From a checkpoint of a small transformer trained on Wikipedia.
Size: 11 layers, 6 heads of 32 (1 for keys and values), vocabulary 8192.
MLP neurons of a small language model. Each row is named by its layer, matrix (up: input weights) and neuron, and shows model dimensions 128-191. Each number is 128 + 32 x the weight over its row's rms, rounded and kept within 0 to 255.
After each neuron's rows, "fires on" lists the tokens most often at its 100 highest values on Wikipedia text that the model never trained on.

L3.up291 [118  88 162 109 195 141 130  16 120 103 146 140  97 123 174 169 126 122 155 113 155  89 133 162 135 118 156 117  96 111  89 121 119 101 198 155 113 137 144  78 188 141 101 120  56 111 118 176 122 102 108 115 189  86 115 133 124 157  72 120 156 168 150 146]
fires on: " more", "ed", "ated", ";", "d", " played"

L2.up183 [ 95 117  34 133  96 129 118 187  99 132 168 123 208 152  94 112 150 169 148 161 117 130 142 162 140 150 143 162  97 109 105  94 131 104 109 159 149 160 109 136  97  55 106 121 192  92  99 174 170 127 127 105 146  81  78 137  65 132  91 132 206 148 115 146]
fires on: ".", ",", "\"", " January", " 2020"

L4.up610 [ 80 144  70 146 166 111 115 109 132 159 127 113  64  65 160 121 112 130 146 117  93  96 151 157 140  89 127 127 110  95  58 138  98 116 139 174 183 161 153 129 122  31 107  94  97 160 180 120 116 156 150 120 145 173 142 132 123 155 170 101 114  85 180  82]
fires on: ",", " not", " cons", " as"

L4.up709 [ 66 166 154 137 134 146 137 105  74 143 172  85 194 134 112 145 136 132 117 184 106 100 156 190 102 116 117 154 107 135 158  79 159  85 144 147 149 102  90  92 134  85  96 134 126 142 130 180 138  82 109 128 189 100 189 126 186 129 133 136 124 151 147  75]
fires on: ")", "'", "ux", "s", " Mol", "k"

L3.up439 [116  98  87 152 135  93 147 148 103 196 119 124 115  77 133  93 136  84 113 115 101 113 145 149 129 108 150 166 133 106 121 132  91  97 156 213 120 157 120 133 122  82 173 125 138  99 127 122 206  90 121  72 139  97 123 204 145  91 134 160 120  76 129 136]
fires on: ".", "ara", "esh"

L4.up579 [ 86 145 110 113 139 115 166  92 157  54 149 137 109 132 163 172  58 127 113 169 192 113 150 111 149 171 120 213 161 127 116 123 172 136 101 127 131  94 127 114 154 175 177  95  60 135 119  92 119 117 139 113 153  89 152 127  84 102 112 144 109 164 122 173]
fires on: "=", "°"

L3.up307 [156 115 180 121 117 153 161 107 177 120  80 131  80 132 146  89 157 104 123 139  53 129 142 174 101 163 147 171  78 105 125 122 193 120 149 101 114 155 198 157 113 155 156 128 119 167  98 109 146 105 122 171 160 137 132 112 111 147 161 146 209 211 121 209]
fires on: " |", "\n", " in", " la"

L3.up205 [163 165 146 112 163  67 165 108 110 125  53 114  85 136 171 163 180 115 151 180 135 158 105 148 150  97 123 165 130 153 147  77 140 109 142 174 123 177  84 130 105  90 145 101 139 118 121 141 193 123 119  81 136 145  85 143 130  94 123 144 106  71 127 103]
fires on: ".", " &", " and", " |", "sch"

L4.up437 [165 129  48 106 121  79  98 137 138 130 136  90 138 138  89 118 118 102 109 133 139 160  87 134 137 187 125 122 142 125 158  82 156 109  86 142 201 131 166 136 223 180 140 100  71 163  73  80 112  99 190 111 117 123 130  94 136 111 113 132 128 107 106 132]
fires on: "=", " ="

L8.up79 [169 217 150 158 101 110 137  84 109 126 146  95 163  98 147 142  98 107 116 111 147  97 124 155 143  63 137 144  82 119 159 112 130 139 109  97  95  76 118 212 123 132  92  91 139 184 111 127 134 131  93 114  78 103 162 142 133 134 111  87 127 139 118 148]
fires on: " |", " on", "On", "born", ":", "en"

L4.up146 [145 142  95 115 155 130 109 155 136 135 138 160 141 133 177 152 118 179 160  77 172 134 156 141 105 184 131 135 112 127 106 188 140 157  93  61 132 108 148 112  76 173 131 120  76 129 126 158  81  95 188 113 141 178 128 120 121 176 106  31 118  40 123 158]
fires on: " |", " S", "S", " ext"

L2.up135 [150 142  60 122 109  90 154 134 111  84 154 125 169 126 156 141  85 148 176 145 166 173  99 122 137 146 132 141 161  97 130 112 147 160 127 175 153 129 158 102 142 139 126 112 112 109  87 114  88 143 114 130  98 108 102  79 108 115  73 148 108 139 137 162]
fires on: "=", " ri", "t", " of", "-"

L8.up728 [142 173 172  91  90 212  95 116 107 160  65 176 153 102 128 177 105 145 137 132 112 114 154  98 116  83 147 167 149 129 123 128 149 177  90  87 186  64  90 115 201 156 136 168 149 171 103 100 124 103 113  71  98  85 187 136 102 110 107 129 117 145 110 163]
fires on: " on", "On", " On", ":"

L8.up260 [153 157 123 172 162 143 101 162 157 121 115 176 146 117  91  94 102 159 149 129 119 170 118 205 103 154 125 103 118 122  75 189 122 118  86 109 111 132  91 188 130 108  74 126  77 159  68 112 120 136  98 102 146 137 136 161  66 177 148 145 162 128 181 140]
fires on: " can", " inter", " un", " vi", " par", " Z"

L3.up180 [162  84 178 143 191 113  82 128 104 177 120  92 104 161 160 155 105  61  97 126 143 131 141 106 100 112 144  20  59 144  98  91 155 131 110  89 135 158 131  61 137 133 170  95  53  58 117 112 155 136 104 110  70 111 122 143  72 137  56 151  93 134 145 115]
fires on: "ted", "ed", "ble", "ated", "zed"

L3.up735 [128  87 102  81  77 165 106  79 108 129  86 125  91 154 113 149 142 113  69 125  88 147 121  58 111 103  89 105  94 112 127 105 217 165 138 124 141 124 167 142 147 147 125 126 154 167 136 150 115 102 108  86  45 163  81 105 129 171 131 148 159 155 173  95]
fires on: " (", " –", " in", "="

L3.up542 [ 93 122  90 145 115 145 106 126  89 158  78  75  94 102 130 140 165 152  95 143 121  80  90 124 178 100 144 170  94 170 103 173  93 123 149 106 121 142  98 110 143 131 153 108 136 141 134 130 144 108  84 129  60 110 144  94 134 174 116  93 121 113 144 121]
fires on: "\n\n", " of", " about", "\n"

L4.up314 [113 172 144 144 133 100 153  99 129 121  76  77 149 137 197 165 153 145 138 108 109 111  85 171 132  50 191 123 109 108 112 154 112 113 143  80 171 114 118 156 183 118 145  98 121 158 130 128  89  84 150 165 134 153 123 128 110 176 105  76 128 140 152 209]
fires on: "r", " ne", " bel", " tri", " and", "ri"

L4.up727 [118 142 101  92 109 122 125 153  91 139 123 130 167 122 141 148  95 196 101  97 112  92 175 110 186 148  96 181 129 121 156 138 105 104 141  97 156 153  81 162 136 100  99 103  99 164 146 140 108  75 117 155 151 136 188 186 135 105 149  86 123  57 148  77]
fires on: ",", " |"

L4.up602 [112  89 112  62 104 174 142 157 142  55 196 115 181 124 103 110 107  82  98 120 165 108 186 122 217 112  74 155 114 157 126 117 116 154 131 217 161 172 167  90  81 151 125 121 121 106 155 146 101 147 125  99 128 137 129 121 178  67 140  99  98 106  96 124]
fires on: "o", " at", " an", "di", " to", " the"

L4.up517 [102 189 166 138 123 120 150 151 177 124  87 110 126  90 224 131 144 136 135 132 118 111 133  93 129 169 110 104  98 114 141 102 132 137 116 132 163 153 111  80 140  97 157  81 109 136  96 154 176 117 102 123 159 156  65 113 100 119 130  94  97 142 151 154]
fires on: "-", "=", " game", "ity", " Louisiana", "ming"

L2.up148 [ 73 140 148  84 152  89 131 151  97 187  64 133 108  89 125 115 171 136 162 129  99 177  78  98 104 153  88 128 102 128 117 171 148 124 140 122 117 149 105 113 132 140  81 156 117 160 226 121  97 107 120 123  73 129  81 118  66 153 111 111 180 159 115 153]
fires on: "\n", "–", " to", "\n\n", " Award", "-"

L4.up379 [111  75  71 142 122 121 101 108 126 131 161 140  79 151 176 101 129 130  99 129 110 118 156 160 118 163  92 132 101 146 115 129 121 108 200 113 138 171 153  91  96  90 123 102 144  96 211 141 101  73 122  67 101 193 125 117 141 174 159 142 143 196 105 137]
fires on: " a", " (", "|", " in", " the"

L2.up244 [ 79 125 125 116  58 143 124 182 101 133 112  98 100 139 112 127 131 143 167 190 130 115  50 166 123 151 158  95  92  87 149 158 124 159 139 154 169 177  90  93 153  74 113 144  78 120  86 157 116 114 163  87 178 159 117 164 128 123 160 135 115 106  97  98]
fires on: ":", "ode", "ue", "sh"

L3.up42 [151  59 107 148 105  63 113 160 145 107 114  77  94 141 117  88 116 123 142 118 143 161  94  86 114 103 130 117 178  51 147  86 115 132  83 133 150 129 161 156 160 118 108 124 119  86 125  89 114 138 165  56  97  93 147 160 137 161 117 137 144 122 197 124]
fires on: ",", "=", " =", "H", " or"

L2.up352 [123 134 100 133  86  96 108 145 103 121 176 133 154  81 101 142  86 129  95 142 123 122  96 165 122 118 152 157 129  99  87  96 208 110 180 125  59 103  94 141 178 122 124 145  93 145  82 102  65 149 131  99 123 137 134 119 186 166 121 142 128 131 136 117]
fires on: "'", "°", " way", " (", "lt", "s"

L8.up181 [135 210 122 138 121 157 113 165 108  75 104 143 134 116 112 182 151  85 107 108 112 204 147 175  89 115 176 124 118  96 143 110  90  82 141 173 108  90 135 123  90 156 166 147 177 170 172 134 170 129 121 135 156  86 185 150 111 100 127 109 113 133 193 141]
fires on: "°", "″", ".", " Z", "2"

L3.up309 [166 127 103 118 151 144 118 177 118 113 160 141 165 138 152  80  42 190 141  88 100 150 100 140 153 153 108 123 119 153 150 149 120  49 110  98 147 160 162  60 141 191 111 140 118 194 159 113 115 124 130 115 111 114  89 136 100 146 130 120 171 101 109  64]
fires on: " and", ",", "'", " =", ":"

L3.up761 [109 170 157 139  50 129 188 170 103 132 138 117  66 137 119  83 154 140 173 145 181 124  98  59 159 142 174 142  73 144 132  99 125  88 115  92 150 123 117  62 100 105 139 110 129 167  74 131 128  94 133 138 143 124 188 173 142 158  93 110 144  80 158 127]
fires on: " of", "p", "t", "'", " goes", " talk"

L4.up55 [147  70  61 140 146 154 129 102 108 120 129 110 191  93 107  96 106  73 128 141 127 104  82 106 101 183 133 159 112 100 123  94 144 152 162 174 119 111 201  82 134 115 165 109  95 143  77 136  68 192  46 132 138  69  96 106 134 121 165  84 133 105 134 131]
fires on: "-", "s", "t"

L3.up9 [112 122 107 141 133 140 119 109 135 146  90 141 154  98 127  97 101 147 146 107 156 190 151 159 129 141 125 137 112  85 103  62 148 127 177 129 150 151  96 168  52 121 145 152 100  66  97 132  86  34 190  62 120 138  99 149 141 110 107 142 164 103  92 133]
fires on: " \"", "no", ".", "ga"

L8.up222 [201 164 132 174 170  97 149 117 148 148 123 141 176 132  80  89  96  91 115 107 129 177  91 117 122 106 154 166 110 155 151  99 147 141 161  86 151  90 121 137 165  91  98  79 134 172 121  97 126 161 109 148 111  27 111 137 103  61 170  88 160 133  99 111]
fires on: "s"

L3.up550 [176 131 155  78  65 151 153 140  59 199 100 154 129 179 151 137 136 107 130 173  93 114 141 127 139 116  92 178 136 118 156 174 101  95 112 116 155 143 104 189 109  63 113  65 105 126 106 132 168 103 136 140 115 131  97  86 174 164 191  70 126  90 141 128]
fires on: " |", "|", "="

L3.up396 [152 158 179 109  90 164 188  96 133  78 128 144 146 120 162 107 120 117 118 150 135 130 157 114 143  78 104 121  90  64  90 128 115 100 130 161 153 168 150 116 120  99 141  94 124 186 191 133  82 129 131 199 102 187 165 153 158 137  97 148 177 100 162 157]
fires on: " and", " to", " was", ")", "t", " of"

L3.up296 [135  89  92 165 187 134  95 102  62 116 105 193 161 152 103  60 112 104 111 148 113 128  94 122  57 144 147 149 113 132  85 169 163 147  86 149  86 133 118 136 189 102 162 135 134 131  74 203 109 141 128 115 144 174  92 113 160 167 188 145 109 156  73 159]
fires on: "I", ":", "Al", " or", "s", " “"

L2.up188 [102  59 109 124  89 141 144  99 136  90 135 210 130  80 148 115 119 107 154  99 149 126 109  99 115 124  98 136 116  98 127 133  88 113 151 151 112 159 187 108 144  94 108  73 157 109 153 173  95 127 109 100 156  91 122 113 152 129 113 121 219 159 105  41]
fires on: " life", "s", "\"", "em", " career"

L3.up561 [175  37 183 120 141 112 155  84 199  42  82 146 142 118 135 132 106 119 104 117 169 144 104 131 159 137 117 107  72 183 126 145  95 105 172 108 192 178 106 114 117 128 129 139 204 134 159 104  90 133 107 101 131 124 164 106 141  74  63 123  93 148 161 133]
fires on: " to", ")", "ing", " at", " place", "lt"

L3.up322 [132 172 100 133 166 147 165 113 129  75 116  75 109 142 170  81  71 138 143  88  85 156 138 145 133 103 124  95 112 147 153 155 138 101 156 114 121 115 128 162 118 113 171  71 112  75 100 105 181  75  70 143  92 119  99  78 167 123 158  97 121 140 124 112]
fires on: " |", ",", "y", "="